config.yaml
d_model: 160
n_kv_head: 5
head_dim: 32
qk_norm: false
bias: "none"
parallel_block: false
init_std_down: 0.0
schedule: "wsd"
decay_fraction: 0.661
decay_shape: "pow"
batch_tokens: 8192
doc_mask: false
MLP neurons of a small language model. Each row is named by its layer, matrix (gate and up: input weights; down: output weights) and neuron, and shows model dimensions 48-111. Each number is 128 + 32 x the weight over its row's rms, rounded and kept within 0 to 255. A neuron's up and down rows have the sign that makes its largest values positive.
Before each neuron's rows, "fires in" lists the words (lower case) most often at its 100 highest values on Wikipedia text that the model never trained on.

fires in: "in"
L3.gate181 [118 129 177 176  88 167 155 124 114 160 141 105  87 125 157 121 108 144 148 167 101  95 120 137 136  71  51 141 124  43 147  73  98 143 131 123 120 130 117  53 193 114 181 149 164  49 103 136 196 127  81 162 149 166 169 118 152 100 142 136 125 139 146 125]
L3.up181 [138 154 159 199 149 126 120 124 105 115 156 136 116 108  96 145 255  70 164  93 182 123 132 102 142  73  73 109 104 107 112 124 103 138 137 149  68 150 108 125 129  96 174 167  91 105  96  85 168 145 115 156 117  79 203 112 162 111 126 106 163 140 126  84]
L3.down181 [123  84 123 136 102 121 100 134  90 143  99 168 164 123 141 180 171 172 140  77 158  56  96 130 158 105 132 147 106  66 157 119 132  97 104 138 121 143 143 120 126 123  59 150 106 135  74 171 141 155 188 164 137 152 110 126 145 150 149 158 131 140 107 140]

fires in: "of", "party", "station", "local"
L3.gate32 [ 71 144 157 183  93 138 138  88 152 165 150 113 120  80 154 134  29 138 117 123 137  98 112  77 152 155 135 107 124  94 139 110 118  80 142 155 101 109 123 111 170 131 126 122 108 197 147 104 153 118 124 182 134 150 104  97 105  53 119 149 123 132 112 159]
L3.up32 [122 100 143  92 101 165  91 158 132 190 162 118 102  97  87  99 159  85 136 112 149 158 135 158 111 128 170 140 130 106 122 127  68 126  85 133 105 133 117 152 161 148 163 114 123  43 171 209 148 118 120 103 114 113 135 132 141 112 170 160  70 146  77 140]
L3.down32 [171 111 189 113 204 101  95 104 134 144 146  51 136 133  98  92 137 138 111 183 129  88 124 190 123 119 152 150 100 122 128 164 147 111 188 110 148 136  81 152  74 122 137 108 118 138 146 116 170 162 158 138 115 107 113 138  82 124 143 104 183 112 170 190]

fires in: "his", "their", "her", "whose"
L8.gate176 [115 125 106 113  99 128 130 107 130 100 173 129 125 111 136  85 138  98  91  82 133 121 105 178 171  73 164 152 144 102 150  85 109 121 164 154 105 148  73  97 122 132 136 109  75 115  85 127 113 118 106 110  86 127 124 107 135 172 125 165 115 134 109 146]
L8.up176 [129 156 153 156 122 165 143 171 153 110 126 112 173 134  99 125  93 113 124 100 135  79 147 146 160 129 140 113 136 105 121  71  77 144 130 180 147 130 144 152 140 128 164 200 133 129 119 132 132 104  85 134  64 136 151 160  57  51 148 205  74  69 169 146]
L8.down176 [ 90  90 137 126  96 142 129 109 137  87 135 112 147 129 167 109 172  99 134 143  71 157 129 163 142 111 144 151 177 118 124 148  86 246 152 129 126 188 107 152 125 186 149 137 107 134 118 162 139 144 108 135 127 100 118  94  90 166 175 188 111 137 121 123]

fires in: "to", "for", "on", "atl", "clt", "lost"
L3.gate42 [120 163 102  70 127 176 158 137 141 100 126 133 187 145 138 133 228 131 147 193 154 118 164 139 106 200 125 138 134 118 134 103 128 178 126 121 141 146 128 196  99 151  82 131 169 136 150 146  80 122 129  90 124 119 129 134 119 164 102  98  92 127  93 102]
L3.up42 [123  93 132  83 142 108 113 113 199 131 173 136 144 146 182 135  54 124 149 123 133 120 140 113 144 201 165  88 155 141  89 167 160 149 170  87  88  89 150 100  82 156 166 199 183 166 109 158 123 142  76 134 163  67 105 189 128  96 120 120 111 101 121 164]
L3.down42 [ 80 164 116  98  98  85  97 136 155 123 123 105 146 161 123 104 159 118 186  62 161 116  99 160 157  81 141  58 149  92 109 142 126  79 125 147  97 153  97  88 130 115 134 171 133  88 145 148 152 142 121 156 136  95 103 104 138 118 102 102 131  76 154 128]

fires in: "on"
L3.gate357 [141 144 100  92 135 125 163 136 146 144 159 155 105 148 123 114 255 127 142 141 135 160 110 104  98 126 155 139 116  90 108 131 166 124 104 145 160 152 147 106 135 148 121 120  83 147  22  97 132 138 115 160 142 108 161 125 141 131 141 142 131 105 152 163]
L3.up357 [ 93 107 118 122 119 118 148 106 180 119 116 150 145 111 136 117  69  94 138 109 141 133 116 117 114 191 162  89 185  73 140 173 143 157 112 164  62  79 200 142 111 144 131 137 120 107 158 189 101 149 110  92 143 110 142 152 153 125 181 140 128 120 119 152]
L3.down357 [113 132  96 144 165 110 136 108 144 147 133 116 162 117 139  98 205 155  83 102 165 123 129 109 111 112 106 128 186 100 131  87  85 100  92  81 181 116 156 128  92 129 139 147 147 146 143 147  62 141 133  98 139 153 180 179 151  97  95 155 129  81 122  73]

fires in: "the", "them"
L5.gate282 [121 154 110 120  80 165 133 151 127 139 120 120 118  77  95 143 110 105 166 172 145 127  75 140  89 126 166 143 147  73 114 132 133 165  86 130 135 146 154 162 125  87  70 161 175 105 115 138 155  98 165 123 176 196 206 112 143 151 138 166 112 128 150 114]
L5.up282 [130 114 164 114 115 122 179 132 121 119 157 139 131  23 119  49 114 125  91  92 134 133 126 139  88 104 109 176  72 149 149 122 127 152 126  88 140 167 162 118 168 116 115 160 121  48  53  85 130 155 118 147 127 168 113 103 158  80 137 176 126 178  58 122]
L5.down282 [104 105 114 157 108 135 158  97 110 151 129 165 134 103 150 159 108 148 102 126  98 112 118 105  78 137 163 130 103 128 137 104 113 255 103 108 112 144  86 134 182 142 147 117 161 122 100  77 146 108  93 146 123 111 113  70  82 111 137 144  96 112 106 199]

fires in: "it", "but", "he"
L4.gate208 [143 102 166 138 121 121 168  84 162  85 126 135 157 148  86 120 107 126 129  97 149  93 120  88 115 104 123 152 140 111 129  44 140 153 117 177 118 137 157 101  61 129 150 181 130 160 123  80 116 145 149 150  79 105 146  81 141 148 126 150 114 149 143 160]
L4.up208 [114  50 144 118 160 116 192 162 119  92 138 118 161  83  94 163 129 136  76 120 126 103 109  48 138 104  94 130 154 133 168  83 145 152 104 191 118 164 125  93 114 107  95 180  86 105  91 182 126 126 142 172 168 171 105 162 163  83  79 103 155 153 123  71]
L4.down208 [161 136 195 140 150 119 131 137 145  69  96 166 164 113 155 108 134 105  69 135 190  67 125 112 124 121 130 148 158 114 160 115 155 255 143 155 137 166 161 114 131  95 126 143  88 136 158 131 155 155 122 152 146 126 154 146 111 165  95  94 151 160  89 130]

fires in: "of"
L6.gate253 [148 150 128  85 111 103 140 124 144  44 142  98 117  76 137 113 124  99 101  83 134 171 104 121 114 104 149 120 208 114  84  82 134 139  98 104  96 143 135 146 138  94  99 127 100  70 160  85 167  79 137 113  76 175 139 114 116 123 113  86  20 149 123 129]
L6.up253 [149 124 120 103  70  91 138 154 140 109 103 151 142  98 179 117 141 121 130  99 135 147  96 116  81  92 161 111 114 135 159 107 141 115  94 139 133 155 170 114  77 149  85 129 100  77  76 161 114 108 101 113  76 158 146 166 136  74  51 138 111 141 143 134]
L6.down253 [125 145  93 110  81  80 214 136 124 150 140  93 100 115 133 122  86  76 173 142 109 144  88 151 109  94  73 117  70 135 137 127  89 123 178  89 103 127 162 120 133 193 136 141 154 153 170 105 129  86  91 158 110 126 123 131  97 171 114 134 148 120  63 172]

fires in: "s", "his", "whose"
L11.gate261 [119 153 151  85 144 131 190 161 115 137 171 172 165 133 136 140 126 119  93 171 104  89 111 177 179 127 191 118 150  71 115 129  94 164 112 145 151 102  83 133 185 170 155 204 100 130 115 134 161 115  69 156 149 105 191 144 131 118 133 177 103 129 126 110]
L11.up261 [136 143  88  49 117 149 193 144 147  86  94 130  89 167 127  92 179  59 175  48 120  78 137 118 113 115 170  77 131 107 153 131 155 135 155 127 106 157 135  93  53  94  91  75 114 127  98 126  92  99 119 138  79 161 171 105 156  66 131 199 130 158 129 133]
L11.down261 [124 160 118 108 175  93 120 108  82 165 176 170 158  84  89  95 129 147 137 168 144  29  92 152 127 155 156 151 175 121 118 163  67 255 145 178 140 102 130 112 185 127 135 129 115 193  79 135 155 150  95 118 196 103  74 123 146 151 131 148 111 158 131 101]

fires in: "in", "he", "it", "following", "on"
L3.gate420 [166 148 140 168  94 167 119 145 137 126 176 117 110 129 110 124  46 110 152  98 124 155 141 102 110  25 112 172  97 165 105  57 134 123  88 130 114 143 127 115 104 117 134 154 249 115  75 165 172 106 164 161 121 170 137 138 119  76 130 164 125 159 150 124]
L3.up420 [158  52 123 146 116 125 107 118 132 111 112 122 133 147 112 104 201 125  96  57 112 158 126  87 115 153 130 123 120 120  85 120 119 131 109 175 161 181 116 112 118 123 142 186 145 139 166  72 102 129 137 114 107 133  94 121 136  99 115 132 113 115 126 173]
L3.down420 [115  66  93 145 145 206 116 131  75 116 109 165  72 141 103 114 134 104 113  71 187 116 136 137  95 171  95 142 105 128 149 170 129 212 113 155 163  80 159  42 149  98 149 158 177 136 174 133 135  71 124 132 180 159 131 103 115 108 133 120 116  92 155 139]

fires in: "she", "as", "during", "make", "in"
L3.gate7 [149 146 178 147 156 107 151 142 174 124 162 113 108 130  77 134 113  86 140  82 145 132 140 149 113 114 112 145 124 160 208  49 128 130 181 138 114 160 121 154 113  93 151 187 217 136  89  97 166 129 121 151 114 138 106  97 159 128 118 182 188 165 142 112]
L3.up7 [146 113 136 129 161 132 118 150 143 106 137 123 155 126 192 119  55  83 136 129 107  77 129 189 127 177 102 117 154 175 123  72 109 123 139 209  93 141 166 143  87 149 183 211 144 168 139  38  97 115 138 151 117 126 101 161  91 114 188 138 127 132 155  99]
L3.down7 [134 138 106 144 147 117 129 118 172 109 132  80 218 123 126 138 177 113 150 105  89 138 150 155  90 136 134 105 104 140 130 123 101 190 140 142 126 119 163 125 132 174 182 108 121 158 176 159 146 135 133 153 161  91 119 135 148 145 132  68 145 123 117 123]

fires in: "it", "games"
L9.gate124 [102 123 108  77 152 140  78 151 102 151 145 152 162 177 123  74 134 176 128  65 143 180 141 105 105 148 100 151  98 124  57 123 131 151 131 193  85 140 182 137  57 169 139 215 158 137  88 134 120 109 136 184 170 113 157 104 158 109  95 118  82 146  80  84]
L9.up124 [136 133  96 125 142  95 106 153 105 119 121  99 142  60 133  56 114 156  72 131 164 165 125 133  77 106 120 123 120 135 140 104 120 140 128 129 185 130 105 108  71 173  84 120 129  68 122 127 164 148 168  98 134 137  75  48 132 128 172 108 134  58  48  92]
L9.down124 [109 145 155 174 165 150 174 149 166 100 155 159 130 185 120 183 119 129 100 122 145 108 178 140  34 145 103 116 134 158 129 101 122 142 131 150  73 103 154 149 148  49 105  72 120 135 153 139  82  62  87 153 154 126 209 190 106 123 142 156 128 161  85 135]

fires in: "state", "world", "states", "stated", "election"
L3.gate254 [189 182  87  91 105 198 199 143 104 101 130 141  78 111  86 135 182  80 134 110 131 148 107 158 105 127 178 205 145 116 131  81  91 151 151 144 106 189 118 142 204 171 109 106 186 122 146 125 118 143 125 147  96 136 159 102 163 131  97 140 136 216  54  92]
L3.up254 [116 183  53  86  96 110 163 164 114 121  85 107  88 146 147 145 164   0 158 138 128  99 131  93  90 112 119 151  95 122  98 112 157 168 161  79 129 172 121 226 142 163 152 132 148 154 121 157 135 181 191 146 102 171 115 103 173 129 109 169 127 161 133 107]
L3.down254 [ 72 131  55 103  74  89 151 214 121 126 118  99 120 126 165 193 134  63 171 126 119 137 114  87 101 140 143 121 149 153  97 121 147 158 170 103 140 178  89 175 155 119 114 161 127 123 114 159 168 182 148 126 107 163 107 153 190  90 130 119 159 146 151 138]

fires in: "the", "their", "1994", "1997"
L3.gate431 [183  95 159 148 104 131 179  86 116 131 173  66  83  90 100 149 123 123 139  81 107 174 134  99 171 121 102 149 168 122 162  97  80 126 134 141 127 122 100  38 121  84 207 117 116  91 152 166 136 132  91 184 108 173 158 120 172 119 117 172 149 133 151 152]
L3.up431 [ 77 202 162 129  97  96 120  89 134 160 133 151 107  93 206 119 138 137 162 173 111  93 132 119  93 133 103 119 142  96 107 189 170 157  91 119 150 142 174  79  98 143  56 155 159  96 103  90 128 159 162 128 158 153 116  90  97  63 126 151  66 197 121 155]
L3.down431 [110 150 101  87 121 107  98 142 107 112 132 190 167 150 162 116 130 140 132 134 167 115  89 151 112 140 131 121 120 153 113 182 184 255  98 128 131 193 115 163 126 169  75 131 124 127 119 122 170 113 171  77 156 123  97 147  90 130 120 107 106 140 119 117]

fires in: "two", "four", "three", "seven", "five"
L9.gate182 [160 102 128 176 152 115 111 115  77 112 109 129 178 137 119 179 173 110 144 128 124 162  96 161 140 157 120 187  76  85 118 127  86 102 109 140 151  98 101 123 147 110  89  97 102 106 147  85 144 127 103 157 156 171 149 204 168 184 137 185 131 157 125  74]
L9.up182 [136 101 145 163 132 172  55 128  82 133 122  73 115 129  66  95  88 146  91 103 105  93 111 129 126  97  96 106 114 142 136  93  78 132  83 194 163  91 182 145 102 181 150 126 164  99 126  58 138 107 119 165  76  97 102  82 125 167 161 175  90 129 108 139]
L9.down182 [145  86 134 166 118 155 113 146  90 113 123 123 137 124  90 131 115 131 123 114 106 169  72 107  12 133 100  64 110 119 140 159 121 175 168 192 133 121 130 120 132 131 120 105 104 107  94 108 161 132  83 130 101 102 107 121 143 122 128 151 120 128 170 165]

fires in: "according", "and", "but"
L9.gate92 [188  89 134 149 108 120 124 167 149  78 131 136 136 135  87 197  77 104 129 161 154  75  86 128 158 143 158 142 102 144 140 134 119 122 148  88 168 116 125 108 176 118  92 182 142 107  66  71 104 138 107 106 126 127 117 111 106 136  75 151 112  81 173  87]
L9.up92 [ 80  48 166 210 152 158 119 150 113 106 173 184 124 145 138 123 150 145 163 127 150  78  63 101 122 126 101 152 125 106 122 183 125  86  98 123 140  96 129 107 145 133  79  87 172 120 115 150  96 130 147  54 120 157 152  99 101 116 152 127 191 102 119  96]
L9.down92 [ 81  12  98 117 153  91 137  75 127 122 101 116 156 181 181 157 119 105 150 152 105  81  86 120 117 159 121  60 148 109  87 159 197 168 127  95 117 172 121  87 128 105 115  88 177 140 176 176 116 153 110  88 121 129  87 129  58 143 160 135 178 119  45 106]

fires in: "as", "received", "up", "family", "1984"
L3.gate165 [163 116 104  97 144 142 134 142 102 117 123 149 101 148  92 130 103 158 170 175 121 103 104 165 114  97 129 149 149 153 147  98 121 104 142 118 135 160 110  91 160 151 139 125 159 218 118 112 103 151 136 135 141 138 116 104 155 133 118 123 122 194 129 130]
L3.up165 [125 113 134 148 143 135  94 129 130 106 110 138 136 100  89 147  90  98 103 157  96 144 107  79 146 111 158 116 151 204 178 113 108 158 155 188 143 167 106  92 157 144 151 140 184 135 155 120 131 119 157 115 133  68 118  79 149 109 146 144 121 124 110  80]
L3.down165 [131  66 177  70 142  78  85 119 159 141 113 125 128 141 114 150 108 134 222 169 201  84 120 120 118 162  85 120 149  93  82 155  99  80 103 161 145 106 109 141  96 119  90 144  93  64 129 178 170 159 138 120 160 115 146  87 133 135 131 143 143 145 137 183]

fires in: "area", "china", "england", "street", "hall"
L3.gate140 [110 111 129  61 148 130 139 173 107 139  77 159 173 191 125 224 150  57  40 161 124  74 121 119 116 118 165 124 133  80 139 130 118 159  80 171  79 118 135 162  92 182 178 142 108 113 103 112  62 114 113 161 126 157 117 164 117 168  46 106 141 135 146 136]
L3.up140 [105 113 158 116  96 109 124 140 152 184  77 163 135 149 115 243 171  57  78 168  93 105 143  65 117 119 142 119 105 124  90 120 160 176 134 153 110 161 162 182  50 147 188  99 102 132  97 127  72 144 122 143 148 122  63  90 107 167  81 112 111 177 150 167]
L3.down140 [122 104 135 185 127 135 108 149 143 110 138 117 114  91 144 168 108 113 126 101  95 114 177 101  97 104 126 159 135 138 150 155 134 113 154  83 145 132 115 120 115  76 149  71 110 128 102 130  79 105 195 128 170 118 101 108 165 138 142 128  80 125 135 197]

fires in: "about", "york", "reserve", "reserves", "pittsburgh", "russian"
L3.gate371 [112 145 125  96 113 135 172 124 162 158  78  82 111 119 140 113  82 119 114 121 131 165 142  38 121  97 142 113  96 121 172 113 166 152 139 116 154 138 132 129  82  97  88  81 150 179 170  42 128 129 116 110  95 138 117 124  91 127 151 168 137 154 163 109]
L3.up371 [123  92  68 100 151 124  90 135  97 101 117 171 132 160 138 114 197 125 128  93 123 147 112 101 124  95 128 148 124 164  85 118 138 143 148 140 172 163 123 120 153 128 130  84  38 146  86  97 122 128 135  84 134 121 105 143 180 133 160 116 155 186 121  92]
L3.down371 [ 93 157 100 106 117 140 100 125 155 134 132 100 124  94 173 106 193 122 146 112 115  85 123  56 229  87  96 141 101  40 121 112 127 146 110 111 119 117 125 123 141 107  94 214 101 162 189 117 174 162 100 160 118 115 125 121 119 175 143 132 118 137 157 169]

fires in: "he", "this", "she", "been", "was", "jordan"
L11.gate324 [147 135 123  55 190 142 165 162 105  31 138 153 172 146  99 105 133 107 141 128 123  46 140 127 124  95 123  56 103 131 107 147 184 158 117 178 118 134 120 114  94 123 126 146 129 123 125  88 125 126 136 118 121 159  97 130 110 105 133 146 160 153 118 118]
L11.up324 [131 210 117 114 179  90 106 153 186 116 118 128 162 162 105  97 122 122 141 144 105 106  98  42 136  89 145  46  75  95 128 130 183 173 117 161 103 172 107  98  81 107 116 133 186 191 175 162 137 170 131 130  90 118 125  78 107 151 168 145 155 171 113 114]
L11.down324 [104 128 114 136  81 140 130 139 118 159 148 118  92  92 163 151 128 189 106 143 101 128  96  93 132 198 136 126 126 137 164 119 146 240  89  55 192 133 110 130 130 115 126  80 103 145 152 168 143 135 125  98  70 102  89 168 154 212 141 113 186  85 115 138]

fires in: "in", "by"
L11.gate67 [168  78 134 153 124 139 146 162 122 123 123 112 161  99 189 141 132  76 146 126 134 161 103 163 136  68 144 125 167 150 139  74 106 127 143 211 144 187 133 170 132 119 154 144 129 120 116 118 113 100 105 191 128 102  95 106 130 126  96 111  76  87  97 100]
L11.up67 [157  81 103 116 150  76 182 106  96  52 135 174 130 123 146 143 148  89 151  70 134 120 100 125  95 110  81 150 120 101  98  95 111 103 142 140 113 148 133 113 146  78 146 118  96 150 182  93 169 134 151  77 122 156 159 123 155 108 145 133 163 194  92  82]
L11.down67 [148 132 111 184 105 116 135 157 143 113 151 141 181  40 107 147  85 118 140 136  93 115  85 128 119 161 145  91 149 147  92 111 139 240 160 156  99 121 107  74 129  86 150 149 143 149  74  81 114 159 131 158 139 163  87 124 163 102 124 137  72  55  88 106]

fires in: "were", "agency", "00", "attention"
L8.gate18 [142  98 157 151 127 158 171 165 102 122 120 182 145 138 151 145 210 162 132  80 130 121 143 128 145 108 129 123 176  79 117 116 113 124 117 131 131 118 100 136 135  85 125  90  98 107 112 179 143 141 111 130 150 147 133 200 111  66 150 156 170 132  86 129]
L8.up18 [105 160 160 183 109 142 137 109 152 140  57 103 122 147 160 112 122 108 119 159 163 127 195  73 140 107 177 172 112 138 133 129 137 178  90 163 106 100 148 126 100  81 166  82 143 114 157  96  86  92  59 125 153 152  53 163  69 163 143 111 144 113 133 131]
L8.down18 [166 105 122 115 104 115 139 136 172 152 127 123 135 146 112 164  86 153 150 149 178 128 202  81  89  82 168 116 117 164  82 151 157 157 131  95  97 137 100 154  93 118  94 163 126 140 103  97  77 134 161 131 119 116 126  82 142 119  57 124  99 135 128  60]

fires in: "had", "has", "have"
L3.gate2 [146  99 110 110 203 111 176 185  74 121 120 129 186 158  88 125  95 124  99 116 158 172 117 113  81 129 148 210 165 110 160 105  85 164 117 157 142 122  45 113 104 126 121 119 140 152  85 145 109 141  89  76 116 154 166 190 177 203 131 119 164 129 139 106]
L3.up2 [141 126 113 148 180  78 179 182 122 125 119 181 141 129  92 125 137 138 145 145 147 163 141  78  67 124 119 165 147 129 145  79 148 145 109  70 170 131  94 133  67 105  89  99 145 166  60 118 111 148 110  52 130 125 140 167 129 157 132  94 126 185 107 150]
L3.down2 [144 127 126 187 132  68 146 127 116 123 109 198 117  67 121 147 157 126 124 112 134 114 157 147  63 103 135 149 148 130 133 118 181 255 108  70 156 160 124 117 103  88 108 102 128 158 107 153 123 138 139  80 108 150 138 119 102 146 114  80 126 191  62 154]

fires in: "all", "two", "three", "key", "alloy"
L5.gate378 [117 117  56 124 146 131 155 123  83 136 103 109 119 135 141 137 165 125 137  83 151 136 112 114 122 164  85 113  93 110  84 146 124 145 149 143 104  94 129 138  25 143 198 149  88 142  68 119 198  99 133 149 127 114 188 138 155 177 126 174 123 153 147 120]
L5.up378 [146 140 144 123 108  87 100  86 133 137 106 100 104 134 118  82 154 176 154  81 127 130 151  88  92 164  76 118 121 127 114 140 194 161 183 147 155  48 121 136  43 130 151 138 121 153 103 129 147 138 182  85 184 105 166  75 125 151 118 167 105 150 191 184]
L5.down378 [124 151 178 169 117 112  59 119 182 154 145 126 146  71 154 145  98 162 154 158 111 153 137  98  84 131 112  87 108 110 140 118 169 248 152  79 200 121 136  67 113 105 129  93 134 116 146 165  56 155 121 122 177 145  78 157 134 132 141  82 110 123 159 135]

fires in: "s", "his", "whose"
L8.gate103 [150 143  98 118 113 139 164 115 114  68 139 125 161 123  68  59 130 133 172  83 133  90 123 118 160  65 156 134 141 144 160 126  82 131 137 149 113 143 159 103  95 143 196 176 122 103 123 101 116 108 137 161 103 119 184 105 135 153 152 190  78 111 104 157]
L8.up103 [107 153 146 105 116 167 112 210 127 125 127 142 140 159 117 119 127 109 142  76 124 116  84 149 156  82 185 140 154  53 154 134  99 157 121 172 151 166  79 150 170 149 114 199  79 121  92 127 131 147  65 133 143 153 140  94 144  77 101 145  90  97 163 117]
L8.down103 [109  93 131 145  95 168 119  97 108 111 102 167 134  93 147 174 125  94 144 121  77 104 120 117 140 147 152 140 146 160 112 172 119 255 131 154 132 143 151 140 141 138 172 160 185  95 106 138 139 103 106 114 160 125 142 102  89 118 156 125 105 117  83 166]

fires in: "were", "was"
L5.gate247 [163 136 117 163 126  83 139 194  99 105 106 158 161  99 138  91 136 126  98 135 251 125 135 129 133 138 134 206 103 159 161  81 122 145  89 151 139 193 103 113 122 127 111 120 119 116  92 122 135 136  86  97  90 165 104 149 160 115 125  96 150 159 136  88]
L5.up247 [164 130 125 138 160 156 168 126 113 168 107 131 157 148 116 106 142 120 155 203 103 169 149 108 118 114  82 147 134  58 123 113 190 110 132 109 160  95  95 138 137 137 125 153 159 191 120 109 147 126 128 118 188 149 125 180 181 201 105 133 170 128 124 154]
L5.down247 [111 113  98 159  81 106 157 138 129 138 115 170 171  76  99 100  85 137 127 116 189 107  77 107 159 100 130 166 105 124 121 148 137 226 159 118 147 143 153  89  67 100  99  98 103 134 159 157 137 107 119 144  90 129  87 128 116 124 146 119 139 140 102 121]

fires in: "it", "he"
L4.gate311 [127 162 154 117 173 105 179 148 119 138 136 108 144 134  91  93 156 127 126 117 127 108 167 107  89 134 138 152 141  98 101 139  65 126 119 182 109 104  96  71 110 156  92 133 126 122 148 100 133 123 127 186  71 145 136 138 203 132 144 109 150  98 125  91]
L4.up311 [103 135 177 149 169  66 129 140 107 158 128 107 122 105  58 127 183 171 139 149 119 120 174 101  99  96 100 121 101  92 143 103 157 115 163 162 125  88 135  94 106 199 114 138 139 136 152 148 123 123 108 120 101 130 106 151 154 105 136  99 110 108 102 160]
L4.down311 [146 135 112 110 141  79  59 165 120 104 132  67 145 145  78 150 142 164 142 173 177 147 137 129  78 124 107 137  79 104 176 121 173 163 177 139 106 132 159  99 108 122 117  86  94 111  91 178 149 113 142 111 177  94 100 172 139 115 112  73 125 102  92 160]

fires in: "s", "his"
L8.gate154 [126 117 121 135 112  98 181 115 146  68 139 123 123  92 151 132 142 174 154  99 145  68 111  98 185 103 130 167 117 116 121 102 113 133 136 127 106 155  94  92 116 105 166 144 141 146 133  97 133 127 145 151 120 156 169 101 108  99 148 182 126  96  77 128]
L8.up154 [117 103 124  69 135 148 168 184  88 142 158 107 126 119 109 187 150  93  80 136 129 173  98 125 126 114 131  84 199  75 154 113  78 132  91 180 105  80 113 158 131 180  97 203  97 181  90 114 102 147  58 140  84 144 127 101 135  82  92 174 115 146 131 149]
L8.down154 [ 59 116 143  92  96 104  99 108 114 114 146 150 160 161 159 126 152 132 166  90  54 139 101 122 208 167 122 150 164 142  76 122  89 193 159 153 106 159 119  82 137 120 158 154 104 151  98 129 119 154 126 101 100 129 102 115 137 153 195 179 126  95 145 130]

fires in: "of", "frederick"
L8.gate283 [134 112 134  86 152 124 147 130 125  58 136 103 165 135 182 138  79 173  51 133 133  83  80  76 111 142 115 155 119 127 101 169 149 122 119 128 145 123  78 123 144 132 165 140 141 150  84 163 142 111  79 187  89  99 180 110 110 130  46 154 119  90 169 104]
L8.up283 [132 137 107 131 134 123  93 103  93 116 189  65 174  53 162 133  79 134 147 154 112 133 134  44 162 134 137 113 124 180 109 149  92 168 158  66 130 126  98 160 145  97 194 167 155 157 168 140 151 131 138 162  85 137 143 122  97  84  91  80  75 132 129 100]
L8.down283 [ 85 195 161 167 126 209 105 121 135 123 134 133 144  78 135 144 148 143 149 143 140 160  73 171 105  90 124 102  93 134 167 112 109  59 175  78 102 110 107 177  59 108 155 141 118 131 181 111  83 145  84 175 147 130 146 150 171  67 109 158 139 137 163 155]

fires in: "of", "and"
L3.gate289 [106 153 125 153 119  75 101  69 183 118 155 123 131  74 131 164 144 102 162 106 101 110 156 119  49  97 123 141 138 111 115 114 102 148 140  93 160 127 102 160 141  58 123 117 158  64 134 102 141  89 115 150 178 151 143  99 126  87 100 161 116 112 144 149]
L3.up289 [ 86 105  86  58 127 115  54  99 132  51 140 147 192 143 159 133 157 191 107  89 140 123 144 158  83 129 157 123 134 157 148 167 108 129 151 132 129 127  99 137 201 153 204 116 135  85 140 113  88  95 121 109 133 110 105  78 139 153 133 137  63  84 175 143]
L3.down289 [150 145 139 203 149 143 176 178 159 180 130  95 117  78 116 134 141  69 177 163  95 147  90  79 104 148 155 133 127 127  73 111 139  94 116 137  87 136 157 124 111  64  95 108 134 123 138 112 146 140 114 141 143 158 162 176 115  90 121 146 153 103 115 133]

fires in: "from", "10"
L3.gate126 [134 167 122 115 115 198 120 125 153 162  63 100  92  80 146 121 153 161 129 138 173 109 118 167 133 130 141 139 158 110  83 127 112 114 160 123 117 112 128 111 138 113 120 112  77 127 239 157 120 119 119 168 119 109 159 140 125 120 120 127 144 177 142 139]
L3.up126 [ 69 161 161 146 146 117 119 126  86 174 145 103 130 133 157 132 170 135 124 126 129 113 135 148 117 103 118 151  41  65 167 140 103 100  76 145 154 151 136 118 169 111 143  73  86 149 111  63 179  98 126 124 157 148 130 143  69 109  95 148 140 100 112 132]
L3.down126 [119 150 129 112 140 155  94 148 114 154  99  93 129 151 164  87 129 155  95  76  91 165 115 128  80 126 166 175  92 142 154 100 135 140 144 169  83 149 117 112  65 111 142  81 132 133  76 108 147 139 130 150 165 112 122 181 117  93  91 123 118  92 119 122]

fires in: "was", "were"
L11.gate304 [184  72 138 125 117 147 121 164 108 104  64 144 154 143 105 104  91  89 141  88 131 111  88 125 137 125 133 121  91 120 123 132 112  90  79 132  95 155 162 195 104 140 146  96 125  71 113 140 157  96  87 138 116 165 159 155 111 173 168 182  91  88  67 142]
L11.up304 [176 106 183 194 135 125 149 141 202 173 150 106  78  95 190 182 141  70 169 146 143 168 115 127 139 140  79 139  93 118  71  48 161 138 131 109 133 132 118 145 106 117  84  95 178 104 123 139  85 135  98 108  72 100 124 158 130 123 157  88 138 153  70 137]
L11.down304 [152 133  84 177 135 125  63 137 123 138 100 137 122 124 158 106 101 129 155 196 125 134 165  85 131 154 146 117 127 167 176  88 132 125 135 113 112 119 145 116 144 142 119 115 139 148 121 149 134 135  83 152  95 104  67  65 170  79 129 124 135 123 137 149]